From a checkpoint of a small transformer trained on Wikipedia.
Size: 8 layers, width 384, MLP 1536 tanh GELU, vocabulary 2689, 15.5M parameters.
Architecture: LayerNorm before each block, learned positions, biases, tied embeddings.
Training: a variant of Muon for these matrices, 6364 steps.
MLP neurons of a small language model. Each row is named by its layer, matrix (down: output weights) and neuron, and shows model dimensions 128-383. Each number is 500 + 40 x the weight over its row's rms, rounded and kept within 0 to 999. Numbers have three digits each.
After each neuron's rows, "fires before" lists the tokens most often just after its 100 highest values on Wikipedia text that the model never trained on.

L2.down219:519542497443505576487492514556520501516449528473481484522468480510539464466512456517544530505501519466500466550511482523524449440506475448479505500501493515487503490493480582524454596532516516550499546431551511521513502416398489539454460521504464397458469476556551534504534542487499477502451466486464490468470533525545481515486533496497417489468573470465455562514518472622578573488469563472505492504409484474518547485497408522495475480471519464502451473440456547552567523513567622464459463442490478535426506544464465511538414495553479421453525489550478405554563553501568587518494529520550501461596508440530508478507503418442607490463525502510533514519505495453522464433453504518536503525409512523471520489419524517506472480474485546483526471536457493537548462481529511
fires before: " the", " a", "ong", " Par"

L2.down127:497551553511512476558551530515527464495513463454522484507560453547430541534430483530482540492527593538541480510513504474548482484499487505454450473492559488433462497475496524531465454499505539437455457497470476433498537473439463484528478522528546491534468476519475493457472519528522487443547432544524464427498523527470526557506441524489563478518531541505487523543537497510526449472461442546502512428555503548561478557568502498527529449548473517522486506536541479491491495493505470591469543477388488546483528500492498556538420484490459523509579552490440545544502443516539461485462496460485531488578546490445533513501548553461424553510470484505420466469471540439454543470551520474508549529524596609399435437521454526516534485478499484424472468584492493474498467470591479
fires before: "\n"

L2.down290:446423540474445442502541591511524481480433477530556485495498496500461516500545541438509476450520532492544546542476501559543547510504520518558566486502484518508432534433436540584463446441540474414472598436546511525509474533534457484446530469523469573398467505469539563412452519437516496517476441528482388528475493526479496398501492526468473426480489502470455527514494447427567475471466541487505504469477582480575539494550501470524479430480445520532520517469547514534581528524517471468593526541421546526491509487438530502479546535447460435490570548498550394565547553470491504499475504545498567446523462533455553540510504529507449517453513475464547478517433489469463473528565496510602576437537488534433470509459466492540521476475466557549501525498573470519482455569417465
fires before: "\n"

L2.down1430:486531550581450507472512539547485459550509511455466516493472463515501518558501425429509474410497504476468487536460540508526478503544500488460486547439473375508482550503537564499456467497470494458443536562490531479594493461521460478502478551524465478495525482470474485544511557482516525427460522555502507460488443503552547448465497579506468525545535447402462515516484517463495538511471532507583516477434519504455443497508526483504501539580496426480478470509544479506505518440536510560579495436538487557499468488515425503498484521483440491476575493451577509497565533582458464472487485533527583496509593545578559466490548611539467567455490522473566475460551431494504502474563519537410550482509463500442511520500488522484513560540510572471553536494562493491489418456508505
fires before: "\n", " as"

L2.down269:497521539510444537471512470436495479511464507580587529417468447498503443469500493519533440475521452561543616502449512487507502490531500536471418490473476527442379485482561510473434463507471518514473430493543474457521517465537521491542467533473481433492458455540510514456542539494445415494475415520462512458547536536453514532473435482516505541519570583444437396499527469542502504602450529542545516561532511476542489542505470475470516480458506500472550499476489465505513456486537513473493515486510532473507500516479522565464490502528512544471446512490496570563479476472553525498532507519489538446540546539521504478456471521404465559462485467444530470443463497535500464541491552525434425494540485571540418480527547458571436511533495537489503572518445485548500479521446478
fires before: "\n", " ", " and"

L2.down1222:481516510511576466524452497544538535541461485524507417555515489592433513517528497534532563462506497466592476490433517435501500515499463482472463475469478545563540555537526503460495502446532505476547508540517541498534616450502504458477538501466466520455454484616509466506496471510484449465502489501501436470427468464521580482523521564469460484490495504526476520487475487551492472522474529486510514471530513508507430550492426506522532520496425495514520469512449468526443482513468477530537409437436549483520552549551499520526486442622412465432453541498477548506474468525474508504427548494457536505519482519539462554444485542524566481508522532514470519506442523445435479464537487497482560446478508461456561460477550485533496548484483528462552490517578547534422447528472534
fires before: " the", " a", " March", "l", " November"

L2.down1355:495502487472480472491520509523475463553509499551490485530605440506454469533460530496506431492505464511542511537493494553463526496566555570545534519508465471420537535540480545470447577465559548498581545479513534533467547495530557546513513502525536519462521448467473502465484448432464480513381583544520498511537522498512490533427449515459479550532513528501585523485525451514533484457523491542526546549493579450455495582478522410490429477422480461512578463451505466511518506516507512475560442523491468459495449565510535507501485509447517470473496494490514494479520454447572463495447509453559505557511441480514485466479519515505406500549510538476522546487443526443456524477504489488519506508548419583476548467410446548529479551454489563390440444539534527541477474551513481
fires before: " the", " he", " of", " they", " it", " a"

L2.down1275:537411509496501514540543494454476458478422475499503517527483489528496488517523513517488560487452525498458511549474537458545471517582536504558468510494521546517499508422504527595479422537518521427511577511513526542551521534538530489516508479485474533501510555519505495510493433474472560453471516457565481586492491565449518543543522539477441488449466547484378494491526481510528434478526567494492522493528473550565513553494551530502478597480573555529523504436504480495500396524510458512498396519473500517501486511508514465549498451486482580483519547528518478458616503512512500550487480452450481461494477490507494503481503484506461506520524446409432545450544500478407561530483573503495566470568559527410483520483526482472551467513539484478465498490399422542531529540486519
fires before: "\n", "-", "|", "1", "201"

L2.down1258:495443457511480451506560494467507422494433483504498532450520603526547517480521436519474491495468544524497483512560508485478487530593568515499516525482467515499536508555521537580397481525492505526497526508512534522514473571485470501402517498511460537445560575463437494539464567482488532546414364521513540537472469525494425535523531519488447492513557594526452569490469604519582458509496489473485554502502517520560473558479508479519485537492489591463549539472502502513468472501473451473493475446489504521556444501521477503610489533488502518468525527490523513425585496537459499544489473490514535503491462455449516547524433545487506553454455504532518500442493529484459466482481507480497508493562585530447487496496576524499567468508480457546475544496493543452484491508525479
fires before: "-", "\n", "|", "|---|---|---|---", "201"

L2.down427:573500550486482523501486486522493588452454531583465491489448545443502525468516442561425534460545523453551446428491458430551507538395456539503460516405570476514554511553422534530419483554479565500484465479486500526569475555489498427542509566499449489466504537511487461471486508526533498499490546519479440436505507495504561530507546446549430501457509515515485477424457475500442522456499484534512509539491485495467561448484474543487507501507434490514533530538492527506498426463540570548472539371438523525491463459506505515509464567549520482504461488486539486452477513521528541443618507488445504471530519517540543534485476553478441465470446443509525553535369474449473420511540530511507464506534543484553499505519484491476503489484490477517428467454543566510503519458499505
fires before: " by", " in", " to", " on", " a"

L2.down118:544452498548511535491454588450529521486523462517502523525534551517544469447467447445544505546488527448494573482518446557570480490476577509469430518561482531454534487503554470507502523442542550486541546503433502518483552479509402437491461593473464505487446433487586570407561527524496462551506468573487489501497580503508526510549457505499519461478498482436430427540505521569472586560568521521426529536494461470564501491584564497473547515534492475497519484572489500428505566488521445520531467486537491502509471473529505504482566495484420542503540509531516440485512487461495527461521460504533507515555503535525521529515503499465466486541524507551502511492547508563511486519420517511524468451541422557482481548527485493473416521507510494495525489542477488465561513494509473
fires before: "\n", " of", "s", " and", "(s)", ","

L2.down1436:500558481499543529500467517499533495543555478534533539544539541478535453496551456456630469492486534453525506486550513546545503505457470503445495554495426554493521465531482467480516510451391530524540442521527461523572442495463538492485522540509568489468522523477550476586479446490503474463485484521566485516513489463515476571471482502521541520497463531626535521437427491538506532396501545550529504513527438595496391591454534449462510473472558507471518471486478505491460516459534493515457490533461461504448534507448446535521484462417529535461451465461525497495532515535540463489503511468511476518487407478429471445488549483494489452487519494514477519530485549549413432491447554480544510376497478556548483556505509479467528504494473491456426529536556542607521426533521536
fires before: "s", "er", ",", "ed", "s,", "s."

L2.down563:529509457569488453478545545537536500539463511465623433495468514527432498433483513457486554559473452504506495518550456518517499550511548554499447447552532501478468520544565501501524439533487511567455532481512484496550494544478444514538494485464481560506515507505541526545603508474487573507440406444503465528470491529478457550503448522455454488510471513511474525468447521491512486492546493542520488477511482483546465464489558540391558447549549494517515554550476480538490511436514486485479510486450517485505533446426441548521445481514497543422501545515546605536479485457519520435490520472498526536435460553503500501519578531462474471472510503549603476494525537411482557416535566510484546519499458496355564464506512444470470573508476433583434476486504435457515480521495501
fires before: "\n", "i"

L2.down1508:492469527498473448485557449510493476480502542448478520480495497414490474554542539478486452464560431459430456449518520506521490487560495467476531519462500491508488484476507542441455485503443474511451538504483606514600476501503441462519473571454472552534537471506483495483511500464505494453446520514542437503522514490468461493520491523469493491436491465435521475532576581507548468484498452510522482488437519492563389515459507510468479448481514424489511528485565456529555476501498547492507508454475565592529508452484503492493490532474493472492554500477458502498528562541479429435545460474477536506569548588484537451432543488581549545475557526532462552484474439453469648483572460557525570489415457470471503492480529518504500526504452527491451453483476539555434439597458511
fires before: "\n", "|"

L2.down1237:575457494493454478505528508557475506529463538498488451511463539593489505456425492482481519527527478498582546578469494526477523446479512445460512569524509517520478542419474479509475453535524500453506537467481468515514489528545445452454455546523425484551562470464486541534452452560495480503483536486490479539462521511521473478481569497541537530536593458504508507534550499479467485487502491466522435459464552534516530518551399524447510424545410450461548503515469553533543504523442499482500506458465575510561476498555498461531538503427504414539548536458499477538493504491498507454524526487518539486463510437532510538527537508497527517536501554445590477486403436533448504459497467550457505526434531540419514527508475516493500513510548553560485449487430470502477412554517483
fires before: "\n", " ", " −"

L2.down455:498540522520484427489477513442415520543464568458521495575483493424508429559454482567474520435558452518508476522464440471473514459535490544535405527472531463551492477550598436485477539491487504463507451454500451437429543510589528453460527517442471547490431532477516515466590467512540478529527579441507406473478505504461477455573539399520508508469518503524481486475521414453516521530522425458508506472487487478476495505471502503469495506587487474559436503441545520485454435449447414518478564503526431434531475433481520480514562535490557488505551570436539482484468475504519503525464491507480505566492540511469499559546455480511581536527487509462587557502548452518479454511521486509554548538454514497516507546537489501489432505463530420518483558496490551472476532472510399
fires before: " to", " in", " by", " as", " on"

L2.down1128:527472580578450499447516582522519463490462446558553510456453510477453499503469505546526476464501462575577591514516483505527461510486490513474505508558492524547477470524541518527479495485452507499427483514451473455490445487509466487530488508454471473467472593521545490474542481520480446515499439488508493427471535500549497394481490478496524455491562537427497548568481582548436456541525426514538505568474487520595512471455542506527506445538503580534572483500500560420466392550524440554463532483468546484503546501500480489520438482480537611459504459492517408529504501476581432517508563479482489529472474517453557520506502436447467520485510564481450452509482454431471496513463556503449458404554480521495521518527540462472449489507518501428497474519580522536485509488481555
fires before: "\n", " ", " 0"

L2.down1395:498484517461468470480458499468425467470529525520491538507517555431503570531517477512510537489505595525504487490551476445520517532474520521500462513500505523516537471457489485533556476520493492426566511522530513548459483501484449471523483468482496482458483531448525513492498454519523520576482530499533473508494588553522518468530455483445445474489467496456468408563504543510540507528549547479492529474482491436575496510590556488501465553476483530589445581519435415466513534433465534566526387481493416526500453498434515517504454526555434544514474528497510506458522533433553511513536588510490487465496548489506474523458564416510543528570550484463474512536478477510557514478542516543484603500488449442506466479502486484482468509497539511483590612505509465529443544473496483
fires before: "\n", " ", " —", " 5"

L2.down12:483572501552406408545510518490474474467499533500515437473494528482527573494403477468520534488507452512471569494571469424475480474536531562517528454519513478524511503509549508497526483508432453499535454441525566484510433433478512526430483581460445499475469479541540491538582538521551455501471471502467526466531499566543492503490522497448526533500510522465575515492502545482449616502528447534502492522508502497538452497470550550597555545509523581487449484510501504432576541510536413514482556492445504499490551498486403497565450517536459550482532539461418474501480554424528495517500552592502474486495516529462485483480463564464496508497540524450520532531530458463549565499462475476461544537540482477641524510563527596552471440473478574450485482559496486480473539497517551
fires before: "\n", " Re", " G", " P"

L2.down84:437474477542471438480460536443535496475475507469480536492486503524468523448490453517421478493542649500549541530520474534517545528577479557552544508511500475588552516505408426493432460473481552463573540522498538501534526540557476518501533532499476446389554514382522530456508500516538458493482496523491490504468461505486398416417502496501464480582465471496456481463470549475565506535526554497446481450473564568523449535513517472502486493511539446579499480518483447460521587470433493504545461522405541508495445479422431614501525495491471534481537549468562488438512510518445493504532503492543497479490500449464461492509446530519481495502537509491532495544408485510488447466509452505547502520505463468470529478526427546490548498487541520478597572555532471456468529483504492
fires before: "\n", " ", " −", " 5", " —", " 3"

L2.down183:487513449528466481563491501439496489427482511554463485459491528478491471506520457540423531474513549557543540602500519521544469523512493464503577562478449506530496472494495491429520504528469486437482442487583510504487547482518521397473467500528561473491507580477573492471457506547559481529512461509481547578483586589505466456530459427474482477513404464548438452548558507478476492585565510466531483455528586519557529476493574502465467517532498570505477517525489523448531526493515475579541424528470515505458499545508499534460509566531514496527554528403527467532567501492618540515524562502518515476441481450454483544495506464549483480537557468473452527535452508501484465464494452550549562473564460519487585468504476597430488527521520507514586493507496454522520478566489460
fires before: "\n", " ", " 5", " 3"

L2.down731:472486510490478508437497463498456508514448527503534519472482549465504463557550532446527496500534553573634520499526453559526401538491518541521482507460547485523521485512555499493477474532556437528584484540519499549533534512509543469470522499494528545396519563526495495477582501522504551530503498533510497535507433537473574535444459498542567515525447465541490473500474509487466473539511456453557463488465548573552535484454484465439457501425473503572493499426574514517558466510513524440486515450515543500517540546512505468452490515448540494499552553448525511524504453421545609473470533468525500519446525555486475457479436547497480586527498526469456517527495525465516486412502539471550488484478552451593499530491552443519477531479501532417537508537510513578475499436529482
fires before: " in", " by", " for", " and", " as", " to"